{"n_layer": 17, "norm_place": "pre", "init": "normal"}
MLP neurons of a small language model. Each row is named by its layer, matrix (down: output weights) and neuron, and shows model dimensions 0-191. Each number is 500 + 50 x the weight over its row's rms, rounded and kept within 0 to 999. Numbers have three digits each.
A block is one neuron, or neurons of one layer that tend to fire together. Before each block is what it responds to, as a language model described it from the Wikipedia text at the highest values.

Description: Split word beginnings
L6.down38:446409540510513513486604451415574524480532548441603451572619525491480509500420514485514511597464446417416587538549471456429465538413507494492494387510472529568494537491441562532507514492476547583477506400515493415376547516473452477542493509545478470434465460490546429501417568497505533469543510431595492584531532487506491537544446512458499494554591554507594547498491440508460516429509423389496514508485493423465450516553584552524490469601498477494532486554546527479580472424520493500485486465492347547483455547525532533492546563500589527544486526461521401448535460470517591517
L6.down192:526485457544485476524533563504501539507509583535551421572563540500445452526516426551454544552510567441457532501485509490513519526553542497491444522486366499406461511411494494506489570470435503520513462383494501412482475465505536497442491470559464556524440523594524532532433470481453487494482493578485512517450565566527474471607540573487503511463507534456453548448522424420477529502516454448394446507527466474468556462540528475449540536430524477478526488582485622578516405469545595500497469578375541493529535570499593454472649591497422508355510444472533436463530568453576566478
L6.down257:450496447485469516482427511499447540470474506423457589502499547500577446548383427517502473549529466498558528520475449535580520589486495478441560521534512546462520457471524556511526518511529470534451495504495550471428552503566513538467509493349413450383546584468507548521547364520477569433388474436414528505502519410575515536517539478589533520573387450500526587472433597489551511427492512615434448473441430558503547522470487533560493588531437530553482522451551542497435473537527598411498510470521502457466463539547580428539470477549531506492456537462539480465437423567465548533
L6.down307:453559449546538482468546556511438506512444502485504400499557475440549524560443440469530516585494494469539546517542501503482542456469476435551429410521494539546462528571468567541574577556518456599473493458508466374397561499458496567617471549550538425468523394441562548531423423501468605572439440482458515496454474602499587507452487421523470420476503525472527455502465473490452516504526516479439534482505520452499484544457565481474457386561429569469506505510490568582491446459546492573493482475423387602517463529574458487549586473529593495462464530506445480455544433522424572537
L6.down530:429556428473572541465651485518521515539530575479539517579501537526564518534480537524569521422464428510483547580520481466420512528500458425493607409537522476581402446618589470424431450464552419478501570463494475495559449480493646522427463469560479578508527521501554449482503516484461482549511471471497491435546519452452496494474435413605437459524474571504516438446512561506442503480417471469524492393482612510444495466468441513352503501486485497512538490482591554484480447500542510506540437523479513540437493520461566518565595529467550491483528556441457409449462517498522508437
L6.down568:443465534446514405580481489464551518419550505549560441617576510441435454425409468488487536567419525483456538572515507416481515506542496513418486443482457510442515637528470514528504546434539535524427471448500425419497452549536444614449510497576504532536418541567514500418514603491402528510495481600577511533482477389478499526587352471490431456532543501594540513570449429593518475489444506542562516506481468490616473561492475492484565443540404552465482568469471472504551464522455563506502478487505476518509492507513566531519436408499537517487434509524482447550470473542516541468
L6.down584:451475557578485462519619499436503475520542507406580488550500501457476495503432411505555567470320508457427539517522413553454547511467469540571556412501439506494455503527372567532510516466545528502483475430531488510416466456514442558506498505495521541491483468443522513482522489552559545534578480492626476526578446475456536529561450452436463589559621469471636526487527469477529451550550466413521569486445527441490469461486650526469517452502385494526500474538495562519530429472460547511483515500550407539466496585479397587519522469487549497480472509483507421487467433514529540535
L6.down767:534526514472526437496519600519482504537541487490528586416455472546538460594449381566448503545539538508502456536386546498607523548478508595477468493483447527426518476540530456472532516540538436538478528521560485479481550462503529570482523489540536534555574483465482471402561467428479590494437500522376526463475497523514479477507464467466519478473489554447532477527455462513482590490494555559463501516470658517509420595512504514403454434498491568479533523488590539427459399445395518516506522475468437534465399509580463432532436583524513457486575541508372442411496514413443592553

Description: Table header rows
L12.down43:528587400601473523635522508474588455523532494485470506546500532532491539533451536510415545513377591454443459602500461523546502465433506373502522477492479469575407604528398478476551508516423429505479422527506591523495441451466532568431490560549490563501463552455478440556507592520436396549503410514442420555504555520530482489490535463504506495482491557542504487396418560547508435517512475565474461571541561548461478506532505482530475510483603459523513449489512552396418563429450507494522466500558498520573454461449449462475585482461518455535554404538559451510555506530514512463
L12.down586:485563440556445404573437559487540393568470441487488589495477485430431591544543456537440551413473585521396451546486459539514517416527468452477463501474469491523502565493457483458544549446437483470459494450535517439514464626485544539420555427472505517552490568517513508541494530534445464524530509480437401499589512470500509394514628512520489493505518564551530492490433566496564458450511426591503550592508603520459458577483438465590386562551552469559519474492517525420415519535459522543464522493547521512564484511386499512479587555480513465521502458477453437561548505459490405456

Description: Coordinating "and" tokens
L6.down30:489505547497543530493481538484437521520548510456557436535602533565475556528325517480505458504537529581528438511498508453539492478553554467538438526476510474490408511486630522425577571488389520512575506454490473433509515510521489487482496518496547484515351397554481502499517454418484507600461541489484504512576523504465473502463477586562523592535433604490400450523420548516549507440486418502525486489511539471489523576509552497412523437570426515479481594534501528547486449606436397529492497471393560543444498566530422482505398461490484506509432514496574523450428514599490526453
L6.down286:492516390528529487519531535486453508511467521448479476385436622455538566510368466544560500552565535558521441518465428511449480535542395540416459436509462542483510429411445474446506556489584534571456480469500451465548506476439511431432510487501498566521474588415480428488480603491420452584525524538468512436576470531499524475409585463432523557483526513484532421498470460479516607669510541484445549470426488498478490490535506579667517500571487516484518533521439521568538552550447502496492481498452548438441496489517492545498533533575480516537501418494500597493471568466528539529
L6.down287:469602457610499506521414483459420517567502532416517514517431558488538419394420484452418574520505539511589501589508545487490567525555503489387531489506539515544506552559430511425360493509547477449455497514527501550552475514454418456429502487592459474425513426425493496515511511532514563518585477510423533524554535438531548510392501510420506501446399588493517520535502510353499521511325441450511483496469574525548508513450484447494480433498486471528506468560437485530550538413481477560480501543559511516465487506397500538559491495524462492505471428569476541473530572573534475548
L6.down333:473438445555504488503514617487577486569548533483374490465416547407500539487428625483612522451495531570448535523517558506537551537485481511471602527431582523463494539418457501571465467526531473513531559519491501504482423493460440520485523436527545477506449516416438493390613552478478515414535457394415483537517458467543494490400527393428536474484468558532538507525474470439526412562507478563469522419430517476532492424594493498552500615475490421541506499513475495508425547521429524573505490528545518595519560490459478550505498466506527545468477429527501492464547496614532381515
L6.down341:508593558371501498489503471522524526554585474575437521481506510492534404505483476452505511540585532652517423566540492528537431441457446457467483525540516502486463458502530449539487478470504546507541527641511460529413447498534511458517529500527552451445583567476485505474568446551407470532529513423548522330435521486443583513495460539477562527523507496466496592543514506460515447549475436523541554495475470559476476554407457447380524468323567533509502478464445468520493516503477465539512473614528538451446572552550477505456488472450461461486486516411531435525566538413488487412
L6.down389:452512583524538495488590594533501508483534458504570510524408433461543479455485504547492502494523470540513470530574530448583563554470484514487469510508535517533491513500429521395464432428414455528498457538497471482552495527461433550457502500532676571548472532422451479490612522503489485479516495499479437523518507466604501512479417420437559401479532567490490576560516538515555449569403468618539517464452431465569480472517550504470507447448431522527499523461526487450358525456501505484497467584393425462535489503438489470498479566480519535442487453514667443488553514580545380460
L6.down411:497482422436510494536478464558518516472504460433543537513492343383411449552490553557452477511595572547556435502508429517502499420572485522412550570483464537531594446446466484447448567467553602492496491455420509452502612489555561462484524563465442499498499541457520516539580439502510487535524495519539498527426506501550551494511513483550480450461549547450539444516389599473543363464402454496522489441563502557578561517511493527444485527567496500512477433462497512560487529456458549558488483619397431406497503554621498609501507526516447522551527533473490587476498526526508458475
L6.down683:465485482531524466527461513519363510487447560551504550458340544484531426508440524428475529472497527549502429549547550471531532530463484545408505599483576524476494500472418542433496477491545443437510509497478504526521494480455463510482511511541568523475442461491453545520578483543569494466613447533442510493483469554587419527410526480543497417431463528479467590555507581330511470445366591553530480547411509482522474483512491531518485452510464509540486412504500470529491454457616499600486517607487519574559449489389519448547452524467517448501478430586512545484554532589511424526

Description: Start-of-number digit tokens
L6.down80:494537569588514564547412482528428470501512447441505503541548562598553463526494557549586555447421515532541512486571489501492644527514512452573537504515481464490490545407435513618459486562511511450447483501521521514496434458469420492489486601493564456355492404402463458559596465516496513455486491414482483529511524504460467442477488540343497504552581550436543519545531450496478445422419484558529519559476471565515490530543571559436522476455563518435500525546503546524377490490409590461496515433580424459518471496475569497482532515457534587449528473487509441458465530455450487546
L6.down140:573500514399494476528401406494458472505530465543548522470482519522614585516437552394544431468554409491570528501457504506490512475528533570458524519465573597516511507456469419547394479479560437443539511455560543481509469461553548481503500484555592583521434450573518466452436513489575508490439488538449446534581544494507543518564524482446437469442503509484572376501566615475499524475549481557423478478553544505452533477433519534509435519574577473576466534504522563471546510496410441535491478507504550474450534503529518466477636433450473538491517402506435499518506532333580436509
L6.down284:529508571452514466523446461497470473496530498486529526474517525542577551520454547416576442488551435517572588519531540540471528559513554522458517495463482558525464483471508409600407512483556504483531519470501507508499495445560526500492478447560564537531392478613503463410479479459516473455399510562479446542552563471541548487587511451425482480486525528480546432462539636490489584464515496557478479519568496511484494482467516572531403541479518461536457515461478576503511445469407474523511466620492508493468532531548526502468622380453472532534506335510426506526503505285561413490
L6.down329:457478511407506536467475434551459489474525477452621496497559480545497514471632559556463604527487479571563468537559509568460479584462496489496461413509548519583535485518524568393481487477516446541468507467508449499459578507403543525525507599522469440440550545532501591482412514450428543606468541533509510435399589479460467610470444405464493548393490486473520478503485541519496573523429497524586535453489472436479539510441584574489548517472511541453518496522492464505508402456453402513511483420432566469427560507412481570521554629513567448506461485495422524462510471459490463471
L6.down444:511435541398435486554509450506532485425486566588433476446486477538507488433516576485378445431395570478508546603493515444482503504424547488399551500522501511480581571490475398466434478558465539472481483505470501530516491500399502552508515456556486471528487544569531488465419469502484478415433490592526517600458540493487504510576597535491467441499530519460468558410536557465510482591502427481427446523456480546497494410498588460429545550458632502545518480503545448507410544484421571474554535509505493473564428497511509559538383477473473501458475580543533514503595608463580562511
L6.down494:443528542377427529546525536540508522440575545419551585553540496523472523538514554409522538539514640464464533541436527445517505349469483452470587546512492512510578584477568518486425499533502524477509506520553464492457413461516580470511521515509477477485430458543455476411467394468470482540426532535505471536463478470475491499526493567461494463537549519469497561451541516483524472572443425442570491458471523590455507473420489520589513381461457415514474545562566391499435569560472511468512543580448599518477488451541496528496498548433385500476524523537566634503475561505417457438
L6.down688:545582457433537438533505496542442500533579427533498531562441530532526505476408412481531506393462473538532481562380549502491466509512465447525563513494536498488458463404472394532520514478539439549600561507505500469548424498482540419441511552543588529555493557485471465563519487496456475525512456491504474482419464578442508510526458489536432591409587357515503533454441606464499427489485534554403439495536459463452426405446587524469564564607533507442511518529500541524545464457470512401500495428456513580550551531504454509621578499446538501448513505533513441539469541487542530408
L6.down759:439494520515521471540572521516590479501511480442404458418545433472539456527456441518427501602555531497490597517513438498479487476473501514578471491487427458494595392543480429569534626510518489537550465414581453462534522485527430410502527482498558536526565627517530518539473465574470495506510485562520495509464494449536506490533454452411617479461495406483408452538476553384501448525457524476568534482569454553512546504485534459518483547603512539502508415421500495560529510518548538494473518560462517509632551520454518581375464471552537435382511536448455476559491428493466460582

Description: Digit after leading digit
L9.down220:591518488440555528553461501580489439520492450506443500485537581514514437520457513468566477538513392450414469523498477634578435433518524512506537509442356584488422611518466450520499507539484540436495460548467538524434427480648496511496505511576459393491481520496453520551564372516550542540551457622507604513455507471522516498450529491482524530419476610463498478491487541439516431492532415538541558502531545479553493476549537487472518587448453441450429508513558442538557488535525525616443546499458563531531430400517497507444440508618530508480479479471444479505492497464449507524
L9.down455:626474492476556593496518490503513515567411427542475583455559605534520532509380536504441500431551379505439538525527548456413464451508476510492464515422456554497459583459526432442513492523495492528522442533508564492466422495569461464401478481518413508422513506535533514427543442531567598534545487512372575547421504535507549474544628527521442565412471466537587567423503547489536427417611462538473479474493551560487514484584493469519563529586530474471491507484520520555532509503502500574515460394513473478531418434442496485431487485472550551561533482429516465497466486516463425479
L9.down602:535565556455513574467479466466449524510455425500572509518450486560577619557452521463457433440578441525424429595557541478467495449511498501477512553439516582496421545448546558545553471462466459499465454528434539519458519505499468532414482446556422534417439442488514449628532475450496454487614530506454559519466498607487548482453537566430376537481447551432541447479444612539485407526463464514504510500554466477427488508630422587438560490493518507549594517496520487509500561580407524612539457495498514501477497446487513513463458456606483499506463410513550538511519486453492536511
L9.down665:478632479436485492514522458435522470525544471499427499493554628557501463535488596382476535504494519448445488539545466654491430472483606484497590475451503478523495601518459464569563443566456462419564526543444405568411473463545465543582521505510500391505459544545494520559557470521473414537541530579412561544489542567410516551524547528501456488467482578447547498434459543479479469473519428479553469604555507478488432475548435523481488503444518504519368486527563481499475463475490447511471515590536489457514421515591475473470429529559568462453541488556550413527489541456482502489

Description: Predictable word-start fragments
L12.down391:534496601525469567545541498485533520486532486518485501457571550595544568482519458539549561566422587441484525523535487507552592524520438496511541494534458446438463557491400515513552524421483482478380482418567543501556454475510447490505471488441466498585517519446475398447476539423495504450444496526589465522525477527475430493460488566439439590470608395500479523391511538458521484527513540439439469497486558446465522526586569525568486512458572490497555474460568508456498455575437531677446493474594437469546418589424483488452410513499482504568460465553429467549482459436483445545
L12.down543:471489524417430507451489563544488628360523437398505479443496453433576509556448544473460495514493570425543495554588543537520471552516430529565516459453430422486487475502496565539456463581520513468420580532467433556525544503468443451516437462477609586522518515561522517556393514519526498416444559523499485444473501482549491524441542507486505611461514420526397658479519482462464478459484469522488499577500551464521583515453390533523513532520459500494534429451528437453490455501523531544504496468515522518475511510500423550474465582551542438600542482556449508598524477576478445612

Description: Coordinating and/or
L9.down65:504572552473383454499537591437548453612503514441514479585464648540463605506491428488502461522493552518407423443516535531527441540573497567502624516492451496383462540472504533547511484524511556462511464477481542508503461457433478508386566490443564506493480518399495389461532482482502415489494596554500550503496563403568527475396496519473592480496495509443501529416525445578541457590391508484499431480378491471495469568492517483515569532511466531493504505418514527514523447491500429439539562532507487500484490485437501556438497490437566592480538483613503507523510511481464458566
L9.down282:482462460567470521546533506411559500603529553536487576538413478503562469468464552428437534523516562507530530578498520464483473540474461408441476544549579517453489552413477552607601469542522455386489412459525429552581401546506476509467510528393481489380494524530526541547438548500469504461421446440483420492560518571501525498487633432492435479490427510427523528531497542496464454467482463471440501497450510425547565481579416509541441526506512440541462564485530467493492518416437516628493505504485532502545557506512455541510505452505624433392551505520583527452547512493583467539
L9.down531:445509553424514425506484578415543524549425419508541447562452450451573542462593477361576460505454442493495519581592489413503487458537489342536472571521480535515537413593388482521481441553487515446488497572445449526471491495483511473434509445490522549498520536373439521499481527537511501426468526559511549471578545516495524545447545458521453468524546577560499551533483454455406445566437455466573508497430555464412480509446466486509444539460509503540522577555537414525485512482548396527524492519582411528476521536435557548621494532490512513497457500508469568526593533547563510506
L9.down736:482454441493522541491574531457516570491467489501478549504543567543523579433418494604545615554510541485436457490514427522573512450529558511547497532510472535456484567501440480501435545511496554580519455519488542535599559477511461453382494509434536481501434495438525509479555514414498457389517598516470498618538489526544435432392502588474521559455590523456409582454522516447571525480406483487507623472428491436518437412445593498532506613449443503478469497452432474470429472512448494475503469538442509520549468597465553577428456532474543550531531585503477518478442496461457428490

Description: Separator before numbers
L9.down25:495430512549559481510523559503551461444499579466483525499500449572466518471443413483424460535513661518468467451443471564531467538398530499518426485497499446413558508517488596512493604473491530544474443515543515481563447516544522460482578581484381609461512505489496548450494459503496518450579604455536504516459438482617442423463435441503578564352523437443581530484532476476506432410467475585536536529561544545447472512485461492516505474459484433482494470498429410509509536536520522568478487480477580499550509473540498502438432428495447425491542516569557589520542512595544523599
L9.down170:549388591535542499505547501507459540386516570534533612505524529515536503490548556609538500533521505397468453547444483497519523437487449481500507567505516470568521532511432367430622471461479448468494432544528489444513447477488585536461483508457606460561582494520468508437422504442569514510495504326501472412512531555484499491500425503492465479517439481542434504423460494459548481385564476535551576560494437504469500433457387460513415471567452507578508501489491491554484534472493470502524516616523513503489487540523599529476570427556470435447543449547489562459512538478567418528
L9.down259:571445608542474532489616400507544442456429584496445512485470552524524505493452534494502488451541531491427519512409507511528524494499512470482510508491545482448504641495458591501457475565460534465550497447545528417533460472422535593510522472530398493512505577564489490418528508479543501565455499496505596554369378450483585480507521578478521463466545495478629548432447503475505427565459493531460502456549504438618486497575478499509556454494500506505454538471584439500523476459430485491513461479512574370484539497528418561499428517560418575440500491482516596453467578412461554527
L9.down637:488531501422450493523585454473656512435535437464473472524436477516525505517511511551427505432516531484494427516463409543479476418413544518493469430494450428489435509432492457442529515624398524489567507534459601474593460514494536502566525470687516504451487483541414548499533565480448557502562562535436531633457483475470518534477500528513396636487569483512498449533485571443510514449458555527557455534539520532634468488501513483506526484398509464508475394495593527500538490490491500497499508447450526471529535555527569566493474535447446500535496517539397466500439430496502493555

Description: Word-initial fragment tokens
L9.down169:464530474568496524474469472480395491529491476524468429504407503467452525542485516494360532457497525498496429489526430381419535462499488507571460510509405492435533586623479555486499513545538589575496518549525408561424496516444513462507595541446541476469488499555509506543580521587487526409513507506515430592618535500443577532552487577519501451531519470470565518547510514495496412434460547531462468529505493448595463468538425446461469504473525595517561465433528513568427471486489546481548521385533544493531548506440610441394537566533585549492458415437529496502510485441507461401
L9.down332:540557500458541454549526495478472577490477469523514543526501533492501494427481541578557392515413540472488529530580519483608469445502444454475508472534588413562500449463348526498503500567492486526468442444502444412471460457431454531453513477547464511471473523469527476500561516514496561502468478544450549570541544505429590525488511450543430495591477481532530597504460509445376500413453431497532407465547478391514534465530573547535555517485522526516474425553492418535577566454541605503505526552550510476560499531597595409584505573453376525557425438451522521572470429482556493463
L9.down474:372570499540454383384499441473481408456496538506567510510538512568508465552457481585577509543507491496530592547479506500397472512485503444578523488555601550439512390505415472468507513612540533483474472418500538486539547497484535603587502494485517484493528403464428526527582524489492480476497453474440472464540477538491450557534457495480537515510509476477544523497458531579462591497438577532503543520330408499436539481545538625589525476575474504426577472487493504474488491526506516596468513483458392418496497504493404537607486460430476550537489505480467527518464445502568536478
L9.down711:471506483572546505437463558458519536461526521532457470491575468540475461562580469468481525501495668467500536488585578512512535566468429512560483516500466446407581489466407601461477503489483443526467469426562429364392541534495468448478521490508611545527457542568567528475545478511474478431496439523517513439451497528474436575439502570438471453400497472433569566401449463475417508461572543533498525506488477526445545614577526505471540474522518473444525379596425517512599442519556455484478446531563575473554549479532511522532400551498501543470495576493540476500467443528489451520

Description: Sports play and results
L6.down116:480469484510548507557433497463494494404589556523558484526508488440417454549557511492543457556421507396470495477455490476414552503488502490559499539567501550573495490532501453535505388551458607473450450496484496431481506499489444422514487460476528524417596401414547472513437508516545523445505561517425529539400600522501445490486594508520441480545537430516570505451600575572502484464488575426399557520563429519576542456478519514404500507416558514422533506437491448512446573531503482570493524580406550537531483459526511589512460411535629484484530423511478581531432505485489452521
L6.down145:598528524498541537504467607591499461498432442456470452504514554470444484481522470525515484473434518552526453528484545560494409541472526516537573501487504472512455490441463498495487552445532521441401539544438479380537463554536466581492514506550549498581525507383503530433512706517458488509551493534603486480525563405508400531528490503589457642646537490486429492464504559533451522526475484441589532471434491536524518562452372490427536534439480436510466472494497423487592480448452468474503472551488539558432446500471539547494481433533457503424457486496492438558472470474463535449
L6.down189:442506596563477498530642451531548493474527528497485458498546447612458415484453579550560427582550495451395460471453366495431377474396561564584487534477389507432555553604457468479497604473530493525531460478521564354501541518484470513436504511559534410492564577500484516445514488485516520528514459506477512600439410449570495538479527552506485443452440531511498438414540539410535535414562470494502546528545479524465526537495525522579477536418512523472504485500584433460458497526478458494503487513446493506524527450518506529427453534514476518582466492474494545382499548471513498544
L6.down222:489497571443521495551457508504449469464474487508510575454407443473430447509399487489510466511488479397491557497499497430450534513483621519445618530484532542462452543540544514472427394473490513536532460452574531553463459501509499487496475496450431565380582470470515433491484526518524500398488546421380514571549503483444452528415605518550517393460529441602571525427610483457472438494471575485443502499551460516519458437528474558542515512519592552553559541496544522530514562532480574525496515545453560477464423465488514535441510470487567522551561390491623609424480488465517494562
L6.down406:522460596395510484488526470426550510483431473503510478452517650469513426543494479539418523534491461546508572525443557530470483569582567500436509427520566473501534559517522549418535564516446536497529478544444434579410347494366452549466509509547437532477531522533509502452394506511528498575504555503526483419490493466469499474585472528528508552536593555427531457487468580533519527462478521580517544530471463486559513457495537406478515401490488509487509506497493440577506589489465420488497517453552554427356606514565535592472480492452480487474521619482462396532493526511482439515
L6.down632:501439554514579465572556487414472476404503545520478515560542483520451524489526462524471420565539480489387425515454526478374574456513537599424505484498555447463556519546521424492414496547426555495508423435559495379461431480525530497461525516507486540415529521412507474460428423496591508487591527433490507522472481466511458425469685472438475486532581522546582514493499530497516554493459481439363580552518444467495531542527563515435552491520595550531526481448538475596506576554425443504508489514429574478515566469516513581461503462502498501493507410496475506479488494429530554545
L6.down746:456487538440521453523481468514474518438428521611444552587520589429596500529439508599478529443432420557522433516406529472520482458499520592391531482492599550511494440538583532622453507482479518610459451468510496527491437523541442502465467492542521404462606435508455497492467560413457541468564462456437432517420521510472572543565520488442478491550604577553422536445495578499487524440384432481436501455522521505557511539434517541462467551573545519491467586492512588552534468553435478559505513455559490512520450566507539488419555488495461519442532508492434428557468504444546490490
L6.down755:462488421396484487495446475555454468495467461502412509564513536511559427533495448464429453520492610529442472495431414512527508487432476406440463571487468478489470471447458542508453517579583481448502472409540492411477550507529536432541515438478544436472535591487577481462487432530494600501482542394513492518555440420577467572474527412411535545572512522545536609578577576551513483404473558587615423508446375448504464536543588508483482489541487461551515434460432451540509480502512516509487491525465512538521474453569473498488497470598440542506534513553558583484537533582488576501

Description: Date-expecting tokens
L12.down430:536477517412590526521447479454503542484379557496554502510549517492485467516513506426549480513526443527578512462537570526494586533560604548492474593440559546511514433474497365570501478471462444483559563523491508491429507458525441475477399540532500569485452416576507481482523496448559521472447496544506605591485529533485505510533522552409464507427465566464460479522502633452506510450487405529437400469526500425527558431428591656564466566486536496550358484498531513441526499445498466535472444550516483463577500444484497474495513558540486462538374396487506558480483492461505493513
L12.down600:492519546526496481524530506445460558519532455459506462501467449461452469528471555477529562453488473522543515059538511485416570498451509458467476446584558485517498548537572574510496468517469482509407569482498488502474548514567512531612456566451494500494507438535535519509482507508529526504494543502503507494465548548464508493511513477551431506526443502491488476496497476548500509537487533490423484497523531517504470454534484492466538425528489468519483481521489539465487468445506556490668432470542542499495477544476462438563457437505531505503481510581567491489511491524463550440